Weights of a small transformer language model: untied embeddings, a variant of Muon for these matrices.
MLP neurons of a small language model. Each row is named by its layer, matrix (down: output weights) and neuron, and shows model dimensions 48-239. Each number is 128 + 24 x the weight over its row's rms, rounded and kept within 0 to 255. Numbers have three digits each.
Before each neuron's rows, "fires before" lists the tokens most often just after its 100 highest values on Wikipedia text that the model never trained on.

fires before: " the", " a", " it"
L6.down549:141152124101083113122113115128112134140130112121129107047143114134135136175126136118111097126151161122083166095155138143093118129173177159168103154144148104141125152132084132127143138117110128124164142090122088129141142123123140149136112128104129116155094150172130145122131092156119148131128138146127134147126144117129155160083141159098099136128137164149123131158129182147127142107115119106107130126182130097148094159129144150133082117102111111166094142135099102126151061133110124115097118172123139126111127123114133099142137155186116173111101159104115087095187101137133127110

fires before: "\n"
L4.down1308:182138161127122175133107142097126096108140131106125174144184132117102134139135138088123130132169128143120117099139107120113119123102099146154175103158131058156148131157121130130096126164115113120088131133131132105088137152188146116104139129160137122111077101110124101075109112138108112133146156114161106150146160151110168100110141147133156129146146124106143115106123149154110128141161090150115137142135129127046126112119131133111160148126119091091085139123116078117123151149094182177118108110106120133149104123142107188130136163164156098111120144087137136124146134122152100116

fires before: "s"
L2.down1214:115110101136143137176104137097162148105148128140102141139095133157100146161128102102156090124131153144125143125099119123143127119142109136112112129099080156121093148131093128163166109132173098088112131151141105163134138125126166120134081170109119098124126167154108095147155162140102135134071162160118144146098091106153182126141153145143122137144106135116125090110112128142135130100146101164102166128136137143143145140106127127162110163171091079096157132097135115089149153138109142159134128131129134093136126088134166172152112100090163124120112080127143079117106133141133126130

fires before: "\n"
L4.down467:116116153115118116118145099107149122121122099154159195103157112137130133127164116151140109147116122165143116115104176096149122181110152116119132104141129110139161121099148133136129134167124126095107146129105137136114082164162118157105102127108127139127068138142141111121113115141137100088150112152150123106127144121075176119141127136164122124090151143094137118179141127153121114123119137138153127105137143142138101113116138105105124082080148103120152136125152127121099114133120140153142130133095098130128131120111097147130146132119127093077131102153139116125163108100125149134

fires before: "==", " of", " as", " ==", " for"
L4.down677:135152128137105137102128130157159185108153177162116147130116172120169154139132125124143119113090126062128126145160122136070104094136135138167138146110104114137156113125150127106121099120142084124082156135151144163156141148143119159131088126159159125128111098114159138119142163115110106130115139120160098137149095103106150107163140111168074130148139130131113208110154144128117102084162144143103099120128159103120129159116100129082128148160120124106163157095095131134099122145125136070116135091139166163152124145128124125094132131120116111131109159176109119132153093111133143131

fires before: "\n"
L4.down1128:129134134117174089085163122123092129150101135163090144163128170127120117153154099104119146123103126132120146167111102110164156108138120158151131090124118147140144117115083178092135166135109124091124126141119163135120141107142148074123182115110103143126121160149115115158123128106104126097130159112107107117195114156096137132091147120144148132186112107112127156151189165117133143156109137129116124117138116124130114148147157137147119153087163148116136141158134123120132115149170134085131121110076143163139158136122117128074128115117145100178139113161137096131116153132132106082

fires before: "s", " many"
L2.down916:108114103088100174132126150160169116108093111140119124133132081120116146177124143138156161111183138112091131097142083093114117111172123121123159117134141070095124125174118127103150143122089152141117086131114131136125117130117109150121135155124131101123111158108130095108117140133110132145119133123176140122121110150139142084113137084084092132129165131110116132164095159123167173087100114111142124093098112147124115144122118102094107131152107081171116080128124138095132142113118125120103127117146141118104112076159130130112121104120113101111140126105100168085089179152102147146

fires before: "s", "S"
L4.down1158:110075099139112139103147118101120103131115139131084094111169089149135157140100144152142163124110159142093162134149128127110127100169103122090138138113112110171142138170076157143136158133143168108138121131128133140120099178097108113110148164104072124116126103115139108127138156133154158180113114105133153151098162090128078151139094151112135141155169151159104144135136093123117111167144123122137120161120094114151184160148112157116129120133129107172106141143164141114152073101073108131098126137103138127150162101090143125126099134164156138093142124121106101123078140082118147121

fires before: "\n"
L4.down320:166124133096078131164101149128131154163126130121106131126102124115140139142117092167111110115088129123173153140108168132110100153126115131176077142129141107129162134088110162094119083109132133118151105129158124088124111152125151062102146095076160137117124150138133173105139149094103143153132149183114123108128098165108174124124146124114117124082151124104127109125146135090131141184101149149161140137111126143122104110140086111116086087122113101152152129162142072149132126147099125108119102111151106157121129121127132107115079132129149115135109136130092124119149123138168116143

fires before: " of", " the"
L4.down440:155108154168120144120089124144146124162154142102133122123166125136078164110123096125104131118123144143121147151143147115096129152121129156139103118175102133144160135089142117110108098109141151127135128138091119148168117151124127119101135165121098087092146160137139099133118100157148140136135155109108119183132139126105129111099073159086104138129140127138179141133110136120174175133179073129139155135170147163160097098123122092158068120124103115113101150122159131138162126083132104097078081176155118159129175100117116125118115110126125120144117119148136129116112119131138096070

fires before: ",", " to"
L6.down144:126107110126174118094109153137145115149119120110151144122102119111153139147137124079111113161103123135109120134111167103138097134129109129115089142090139128073162120156149137141166148163132106138141118098085109170107129181164069096098127145136130164146141116133156119136074079146141151146092135111112152145108187110103135134160137089157154148083121125116095133135106163137125134134120169109087147130137123146178135103105135131126065131108124120156159153145172094113114161090125143124139085115101123116088139104109168133173107135128133154105110137162136125129140157115122145140

fires before: "\n"
L4.down1280:060158126127120115134091139101126128128149121137118155110134142095165100112144132135115136148166102124132118096157129100106162118092135106095155159104126104091158136095135130115164138137140151107126119134133090163136140120123102160112147166128145057127138164113175070126100128125110144126101147137107154153134120132113080128084119117151133128114133143084144133159125158133130130118101146136122113183163072134130169151092112145127124114135119126072093147141120141113164103122107150149087096107111127141158149158101128148176101134111160176104147171070122124144080058156109110121

fires before: " as", ",", " known"
L6.down1196:099121136128103122105123151109133068129089140124153111148152111149109129125151112126123150121147136115113100118120162143129153137110118141101092118112163136135124129135107106126126158151132151179153151111137161100143155174149118121115140119110171124123180127111100141138131158139102121103111111105167134172135113111117071150142100108180165149133124132163105138101120176162126150126130115148126133098117136140131106096134083173121122164133114075148094103142113124135093131099129123148129156134135141129168110099127138164066131108099115139142149118152152107077145150149145134104

fires before: "\n"
L4.down1537:115109155129116139091099152154114165153140150138112101140149102135121147155149120158132102097093098102150135144137133119106130128096129162120156164145149118162176131132115154128164130129101103130157113151090108068118102151155128115178131156143145108110126150163135108101151148134163141100100114153133146162089142116143122112143127108131111117118128135124100093132126130171115075127133117117127142120123130133075122152082096131124123102143100129131078171119122142145146092111118150141092140134114161145099135166179109117162151138078145125099118119122109142160102139176115152149

fires before: "|", "assi"
L6.down367:148153160105133171092137098146143075118134120124101127161130103132168154145099108124111107127140137132118141132127128094104115130104150112132125116125141139092144145128100111089110169146123124131133138127144151150147101130113141132114115136122096134146169133143144132127131158120123096129098095147107133108106140175137118126166155119129124136109169128135180161094173160105103122117133137067085107114167115104166190086120098124118107122114098096111107120142156098135110150107127147140140131156159130090102153130140087124123085109088097129112121147123173151123138147112131099112

fires before: "\n", "---|---|---|---|", " the"
L2.down1029:169109087124152121157128131138102114124115156161140132122120109136158112128127141124157098145123144138141133120135156089157169103132103153128129154121148144124134125104155125103166140119112074113159106141088163122111115134105121145120152140093127115100110133137147113092129172155111095161137126102134098160163150152088082120114102122115094118101135081094141131131107140142184145158076158185125118112123169119142116150182122112139138102108097113137102107157132120116139126120142158109141126109103151124097162085160149129148129129063132141125121174133157114118132099111147069116

fires before: "\n"
L4.down1521:138137151160137175131118115146086154155098126104118145174114090142124117122109119149106124085087063155121136169130115116126096140109145120150178153139086101172126156138153129160118120091109140153142107059101113148129143111158091117123136147127166101112120159129141110116141103105117089130119130089127138115168119162143100126100152114087112091151137139106153115111129142117112084158135097068160140102142128195164087140127115122154150137098134107121078159143110157168108131142129152102131087091135150161134142132143104132142137147144106104135102160093125150148118164144082130106

fires before: " by", " in", " to", ".", ",", " on"
L2.down518:155133110131107114124156111146096135145113117125155134108169130147107127122126128125160139112113090081171116143139141114128120106128136146160139182145182151131121137190096089165153116105101139138139107115126148119162143133120146116140147131153121158175155078111132155103123159138099149084125115136109127106136114100139145151077158180137134108130159133096124087154131115121149142100138138110135115120140125079116107201118103111102115085136158110159152128135128092076113133186174116105108157167114103101144104124121117154124165143148085098120113131112152164133162137151133156083

fires before: " by", " as", " in"
L4.down252:126127130141122122138093153149151112148154087170090102094146082153140163113128128157128140106096099106120129144130111172134147086140172176148137143122113153169170116185095130144149122099129154139132171115165153067133101167096137119145149113153129090122127106150126129136124132112168170137156111134128153149126142101146130104109139150135103072119160132113116088093090143134183088156108131132118162126126117105111125152099098159166120089152112130159135118105111151111108138197169113139079142153127129127162103129096103154096088180127181131118143106117148078121148141165113124087

fires before: "==", " ==", " life", " and"
L2.down9:123139147108099155127126140136101130129102124112125130134108115092145163143118128085159174115129147141135131158094122100122148142103121136125166106098129149132135159127180118121127116099099131096118126126147124098129104129144134098134158156153121136169121115150143103148083148107156103080127123121118136156123134135116143104144054164148157113108163147144128136146102124100107135130125148129138124107158119149125152145120141127147128114137138138165124139161151150155077190145154133113148160121137114101181142140108085147114131108151107157145113113179098094170165113101143078109

fires before: "\n"
L4.down978:116141132109118122131089135101124155141136154096110125134132142093100126140119129117120117121161181143135128157120161139088134117170151086119142159171124133101135129080125078102142131135160115108124150117097125092086115125100122145148159143118134121124117092193130149144111160140119174102130138176144120131150114113131097098137133093170068134154131091125116149116143153115152149124128125154123140114162154136147134174145126089101123132124151134135128102130095156084121134134162111131146124140160137117112160151145126117168130147103146146115068125133127122144132124156151076163

fires before: ",", "."
L2.down1652:148102130101124120106176128094110099134119129152157164134168126186146124130137117164133143106133122146121146158148136107116122148145150099129085200109147138145111158181134103112159123122059073129176129152146126165143130124106116154146148148133139118100111134146148104152176141167142141154094155132078140171116134114113116144098142162139135102167131059089154170119120130129154137100158160084110127167126121134139128118134065134123060133141083169135131118131141158121128113150144107125119101124130130136122110106127151121145189097145114138106125121095111122155135118161148120143

fires before: " the", " a", " his"
L6.down560:112170129132107126124118178146109121119131120135092120112138139103094138132125143111118134123155149162151146103148098113132098123124119134123112132163157114122098060124137089143091155144144134121087139182134148109105119117148096142152113105110125145167156167123101134117103092155155168138103106141112140144160129087101161130118085074126140088149130142140146126156132131094088116129120156101114172154126120117177129154125082109152117087139104195093164154092159140069139114101163119136161112148144126117158135126104135144095099166124149119103114110112113132114144091101119160153

fires before: "\n"
L4.down1638:141106088127113111172135166124136147110131119148130122125129124136105106100107128133112169124137124107173134146121109118111102116130140145148135105154128081130133118116123129128128088127120140149099141144106145125122134108108118156134167150129177144121118121109158164101099136131097139104116139155101116118117107093130145099161167129134124116179132156122144152167150133102107074106101141125097129134091152141127119160136179107169128110112075113124140117169103140122159082088123094098137134127151102125119139081124111134139116151069145117063143135175120136122108117117141106088

fires before: "\n"
L4.down77:150125125115111108146084124101156152133113107104142138132118102100173111123173122141115132111126134124110110121113136136162154083120125094134120164084167115144144146152118108154101138143126127071161157122156110125121102149154138118135140099109106146129121179136141144104085096105130114153135125129095170084138107104136146090138138142112117090073142155161109097089101113137130124089113124143129136152121121095160158141126121134124103124134132148135145135136144091147083125157107131113131063107127152150157101136120100158130152142106125162142114149103129072170138133184125122097

fires before: "s"
L4.down1005:113123119143125152130082175129141153108137151184112146128127132131133107103120147084124139142171117167113161113152139105107126114134133087131170137124191118084142119168091131133114140149089148173117138134118125106140146142139086136109126107132090109086117080134095162162092109140144125135111111133147159103129142137140100090101086157109166126127109145087153140121134111108123068129128121134144143136179122139130154113103101163118149191121102144171149079176114113108137112107114113132151100129186107115123137109121159080126125141123145112134150133101121107116129121106133129168

fires before: "|"
L4.down885:092133104169110164130115130116127105118139068130116133119079149160127095120102119128111125091128101117154140135168124131131106147107146126092133104099141163152152137125096072104103107136153121086142136141133123135156125082121163149181175116141126115158165152111124123090122114108123119136111141175155142147144116200127139114115110136110091159097124142107161120161121123148111129066166125094132143098070148104153110102146105116163142118106110119159124112164162123146110139133157151099087117142127097092107099140126116159102170142103093097117151113152134148102178132132085138130

fires before: " to", " from"
L6.down66:115134126105173113089207134168137144129107122121122091123136107131091144126143141168169122149100128080136076144113155111118123117110134126154118109084116127126118124173104162134166142153132128114152164143123148092171104119112141129124144156162166084087116129129115102118133105152166140093124175113098159138108177133149142137141141121157115088126121102139129103166098125070158132117128123099167109094129129089156131122097106096147087104136158134145161150140117151099150109150104157109147142127082116099169110109131081117161206149153122121162122102129135163192134137144152164141